config = dict(
    n_layer=8,
    d_mlp=1024,
    positions='learned',
    tie_embeddings=True,
    init_std_qkv=0.0251,
    init_std_o=0.0251,
    lr_head=0.00582,
    grad_clip=0.5,
    final_lr_fraction=0.0,
    batch_tokens=32768,
    doc_mask=True,
)
MLP neurons of a small language model. Each row is named by its layer, matrix (up: input weights; down: output weights) and neuron, and shows model dimensions 128-255. Each number is 500 + 40 x the weight over its row's rms, rounded and kept within 0 to 999. Numbers have three digits each.
After each neuron's rows is what it responds to, as a language model described it from the Wikipedia text at the highest values.

L5.up111:472511525520468555430496566552581535502550521530485496498494479506450563496478507430528483483543454439505547528417542509504552533487536467456552503531560502597501520540558471522439540498490555509517501550493476426470499496517497556504505469527448403492450576493561563466429497562545527505471547517472515496462460520513524475492533507491462475508544535491441468499492507559509472496471
L5.down111:474499487500545509492483541466462469524448486485490467523405496537555420473538539605526427554540566529539591452541478416557517521481522514462508525537610478584450511547430464469509484447471489490546528489526586528495475570509469464460506510523506471446507511491522471484419478478532500490476458480479499488472525485488503514518496504433560458543559595428577482422446541491517557497483
Responds to: Digits in clock times

L3.up844:545560459512490508523489506537531479463515491474506499504492585452538548477547527524507524497486465493451509501567456492485504485459532524449512525415511449507483524549490482522406581545560501517459430515482496483486488555541487563419477447557474444474478448486561465463437498541503477499558513477533526522530427441476576475441547461537548527496543515490553549544464423555487537539488
L3.down844:455450498454536510502515487450460529450480484521531474478556442474484486523443459481505550493471475500511546457479515520515479487535470459538517549569446584514575483469446531527540458475465507463559570466496431471531557480510454448561476484482509473524548489492430477548528513444538541499535433511444502510483508551541419565490439491462497509575449518567446471563523458487486525501472
Responds to: Word completions and linking of

L2.up232:502527404466534500486465473504523525474456511458467535514526486500459520544507508532526455549473516546514460554460515497506418542425489566452513403509531528528489559492473467514539571485516479564515468509477531474382526511544538485491527478544464477475493484483454570542541509482501461511518465523557505497420460565526454539521500541558529539481489463563549480501483406548441538449489
L2.down232:511542469505505528489457455521510517522480525497459464496546437482478535533501536509507530506542520474508495465481541494493489514429538522512537439447510570501435467493459491508456501518496514554486509475471525488544507552518477429543544430448504479462512466469402405553541546458492504554532457503517571508511495535557524442539551579506564499477465440559523556467541451512518519481546
Responds to: Tokens after statistics

L3.up135:516469469554553498495461469489546524532545412438416501520629486525554528496475428521494488451556448460543548508555503475466460520463497472511538498448510460479519526473459481515484412445519534481447525475524566507493522486502573492527482529477480356508443540463542533536516515483444499518529447499540525465500433555534521599543576466574478486512533467512473527523510418449533481470427
L3.down135:519497493455505521498458466593471558506587611463487493534480428529514510456478530544482529527497460445537495512523416457504516544543414472428518492542468493493559467444494473491490569482487508502508484544513442514495535528562425543520471524480504499511503496529541477465490429476492533551525413535465464497541455479433407480475543503472497523490559440553507507581472582536514444566502
Responds to: Predictable word-start fragments

L2.up154:587454471501502499440499495532453545528495533416470518496505495494481497543520453534511542460550563505463527516531499477495577480469508529482525429447549424516432476434481481539496463467509544462544524494504499512449484542520518549435467502511549459459527463558522496458472542485563485451458518520481580428509516505495458543466528465531414525517436474472590471527435488519456521462488
L2.down154:562506471527548538457465452546414460516404537468412476521525405520522478551511432567495521508534513457402464499565514427511570453489499520543494506517533479574526470474502487507544490542431519520533427441495548534516509490486482603464525504492501519414544445451519477446527532519500493456465509478493495469485537582486506482496572552509444599579501476509494447512486580486494455473504
Responds to: Word-initial capital B fragment

L2.up272:503506495459456469499483480605533468496527478373533476495528490480472556488504500503450561511517425507578484497536446446490515538474430511504657532411482478496480502502520473509491509474515471493442459487514467436501461504578584430436537550531516433483426545479506514516502537529505501487518482467482516514496418514427530518555589496506501468503568427597498489483494409502538522495482
L2.down272:437501452481502496420438462543520484605552466480510460457529446517439490468434468549482519385505502494613549467490496495440498556532483480517504447554443374476517527412514530485484531552485477533495467487531435580500556435479535556512487516555445446491460499447533467561482471524410523510478481468504505419462512546526444525499485528530519507444565455465532549523484532553519472559472
Responds to: Completing word pieces

L5.up392:521548412532472499480547520523580485488547489507476544461535500463523464458557440536506528466476435496524462520513530487474486517506520466423506492478516517564511446558547413500505460464582542467594451495489498510497488503528509475415482522552532460561492500507529484487475537514489482446513450455503451480512450515524483499574507438530456554533532450531569490519501512541463590513454
L5.down392:513530535466562434522514475488547478605516492471526495497513494466404506486555479427484523483495476551484438476489454443545523474489514523480521493518552486550487522453453523536543515500495529528513430477514491449441533442489523513515530513522514538490467503540451550485461407529495547446513462459467529549526435474528543471522460454552467521481494459540484580464507468523414506523539
Responds to: Clause-opening subject words

L3.up265:514532510591467504460530426521500472571487503480472547507554563514524532451530549483485495373481541471585480482526522524531562517509488483468482471497535474461442467520489461502501505513521475539446503493545489476471443462509565499459480485579509500523516498544468576464504507529445550551506536414485497540486505472502533531531483483552501599484525541544503488507520430449474479450539
L3.down265:478515515483459449500538399456543388536508537558524462519468574460450499496582445534507493501528489550426438471539477466543460439458526485527513553524515471515500558528518493535471461509537534539540558552512532498512484434469424536473508594461510571490462564493476440543525439503514499517519523507516561467556483508527499466498500459501497540481547492398568457458486508525545485512575
Responds to: Subject pronouns and numerals

L2.up882:453512448403472530496529504534399436516486517453532607490536488487495518505454504495487497547448514481509563461541519491506506588517393558498559516462438538553470517506443495485489575495527509430463430520481527563445526532519494590524471488544514518452496476534554492498497530461510461468512475480545515517555464497497518500514546507577505479549571490509548500412490414536448511431440
L2.down882:444534466520544444496493556554486491446614479547450484439458515544471437491486520487491548502492434482508497438446576445444486469481482508570472480471526501517519467503575491486546516485493526504500502404550530495515488484516599535438523524492557537478474454452458495490476508467489504509522458489501535549481561491525492512474430436450481494477498508475535538558542521400463469533540
Responds to: Kinship "of" and names

L2.up355:471497491558481519458503478501534560608534509495451568517527531516460516525548501512506483437531519448530466540460518503493437470495498451475521442495514524503495553486511405544464511569442487559528507563501550424536472485551524469489465450552537453554490524479434520466553500552481520547457556515523540487460418481505459511537509455574492529511565468515546535578559456454462522531494
L2.down355:520435503501544497500465540462474516533558512491600473540443457501469376510501465539466595556524539496477478536475477516542508530529544487478457440533454513514546478447515484499523407461518484516511454514489503474450539521395539526497508558526426548509486470582497583459526420472479484479539456461470493442402533512490474453471469473487518504495494465459470516481520506580463501479514
Responds to: Clause-opening subject words

L5.up188:567518459493493452509529516509553464497571485526446501416530468555517473484489463497487491472495497480569508520489523496421529541498455531488544441491483445497542465478512429505499578477527498470555469500456612422510448425448508518512524473502492442512444486513525566456556506549413538544474483483566596498441520508487521546522506484497454488500516428529461501564426410457477546578492
L5.down188:526513442523484415465503424495559510513540523503544467457551491498463548461470488542501557498493504519546469466512534438511520510558466418509514496533413491518473480422493494560504536502538491483546498553483546480510492499444469477514519503597486439530530440499562534516571593544560441548439473447465571455489544496548438498513514461531555497548523511487477478525493472461485485560498
Responds to: Word-start fragment pieces

L3.up54:446469482458492497447513479543451610540460452535471510468466446547501519557422477537520507511542503508525418605443481476549402513559503487507466526543440549546459538444464507568487528543474549545523505467493529504463471493473546501465491527514501493501511521490507483538512501525456434405494548517555451435503461487523495499497479476521508498478484459540511513470475438521514454550460
L3.down54:449474526523566510531548539509460529490447406539410529555461493521480556502498481508527536499462507524509461458462465460543573476466554483496496422517521493549410462539472511493509467507561433461536475487465551464465563465484492442583499510472532533463449572508479476460445515546531522489447533568504481532498443507517527467486523576484484495461547530584441419523465504541505536506499
Responds to: Mid-token continuations

L2.up65:480460514487509489530533516501446506475448512544420558474505507500503472472459462445568513438522492464541493494450486518529515495434490457528555493436570532500447562493445412529495526437517523514556450420545505552514415528522593493497518491534516489570461463510561528540465515542510435459512486505484501497493498524549483452534491477475511495528527485493521535470540480548526500523436
L2.down65:521491489351549539566491524503522509460481481542477510511479526494570507600529566527490497457476498460457504498479486549508498526503517476442521483493488479465526515478487452519457473456410531447508444510511464446481432478489481508540469538458503483554554527568483498482511494505589497517527450499469490530515536543458527515511418445484552534527486492506459583538544542492517535528517
Responds to: Name pieces in lists

L5.up413:420561477550504566402507517480433544461551451497469454516528566493602495468486514457488475531443491502474458504530569586535545559513521455404532458547565457597505490531514506484528454550525462521410491475509403502497500398484469463509437482490547426512518440499498490462485501496560500485480467548553487488474518525582496507574533548535428479438513455489517504554438493478479582467478
L5.down413:439458477481484529470415516515482522487478513512430503557505449540483475489519525487477531435505514529551467481496441539392521538478461492486510555463542500522539460488471445523458482481502442530593471509527543453464474518522492491485430505483507571484440513537459542510496478452521481450488502444539527564461505446508482545508465466488482538469524507467511525551484511530478446559446
Responds to: Prepositions and split word pieces

L3.up291:518477515590488484479496578522482425536549566532509533489500456516519524512432499492507502467484468452442490503566512515510533467487430527419514443420559469464473507488540454502493563506545487470436537523430464455506465465459518535470527569541498413519522484481459488445520532478576558440425465574541495453413509462502446560463490462504495530561522498467555508573445512541417496481500
L3.down291:547501522418474583490499513522486484472483551477482493523505439443481514549526490534494481518521574486489450486473467405436464505555527498570503564554459473531558470482533418477515501514443488512492483429551516498494546515499491566496489500506511451491537504541535563561505411520527477546513448419505575462525511526501525472506499501540474520544501490545486475509509534539550479508467
Responds to: Split-name letter fragments

L3.up587:424513439557473565546512472504515521559425514507514514489463480543504578563479465455536560513527509452464474610486465514543446457479429479538491492487623484536472505392541404510450440507497551487500510529491522489553528557524577527457471517539469398464510497505557480513534503466452545426541499594531522470461506489468455449509498521457520467564494455497508493406497423539467527484456
L3.down587:528549419512497488537522516500503571551521588551534540453519516522484559510517554570508494530528460506499454452515535486496541449512499475426455507457463472571441518489523498484540469524492546495525473531498473501464487448420409505513559500506507533455501471463502569552504509516476556559509512533412487491480540357544558503489446497528475461494458418502550482564502480519543580476460
Responds to: Predictable word and table continuations

L2.up895:567433515491495495487558568486489516540501472526465494490506516510513502445525408559453448514533479531508461559469479561444544524525589555432485461484536442477473436426464465486480470557510560521515485497470466505514477554473558494492522464539443541528505560503495433479520488481451461474525506500521532531467465497529473482490559472552463620511421491561505514580485506468475480491527
L2.down895:546620492531494483507460479529521567496561469473483511429495494494485492495487568510543489501534485531509514465474554472526569494523486502570497549457580498525517533472435378512493589527506447475458464503547543465496519511469428519540479423475539543520534438444577470488509467487395514468506531449531508437485482573474441496539434411504470520454550505488562481509510460507499521538539
Responds to: Biography subject pronouns

L5.up929:475522513508513516524433535523548435527449445478514560472500488550430533563439488500471533541534485433459517646477528557510452502450492560436550464505504520493492482518544425531460484499533484561564520478461512517472551468559522472489487487561496431540487509426499514534461564543445499521504450507493547467446495466548472548569524473468553458516521510529501479478495465484445443530481
L5.down929:534506563496484529470432484507454473549455401444455481509560515476485526447504523485522517495552535483457494498526504604488538498479510505526485465423520541518456499545480451494595482434457588491507507499487526521488550447501476474549607456500513568445448517466455462487490455517533526434493445555523493491508473463526586479526450533536511520518447509485526551458573488534524506469439
Responds to: Units after numbers

L3.up82:471436393545465482488524528465499483545500455553482481500572482497457517479519505531545492481568499473553533495476524488490525470490467512466514475534532491572417530468482515509468509540424472457564506526532594453462502465514421527431556410601486513549517538481482477433458471532463544493482483450547540522471476468500491561484511470454459476531558508553481497624537471522460592515476
L3.down82:547536476528494496447570431491520503544459551525610503441472502463465499492537447432470547429510487568486459475484517543576573560468533525495505529543519450499489550478565527531500551479488535491542437475436520466530465454434469496481416509498517520526435511514522454511510425534529599472472504505421503465467516516492523470489498483516488444458466523451497511432511469538522475549555
Responds to: Clause-opening subject pronouns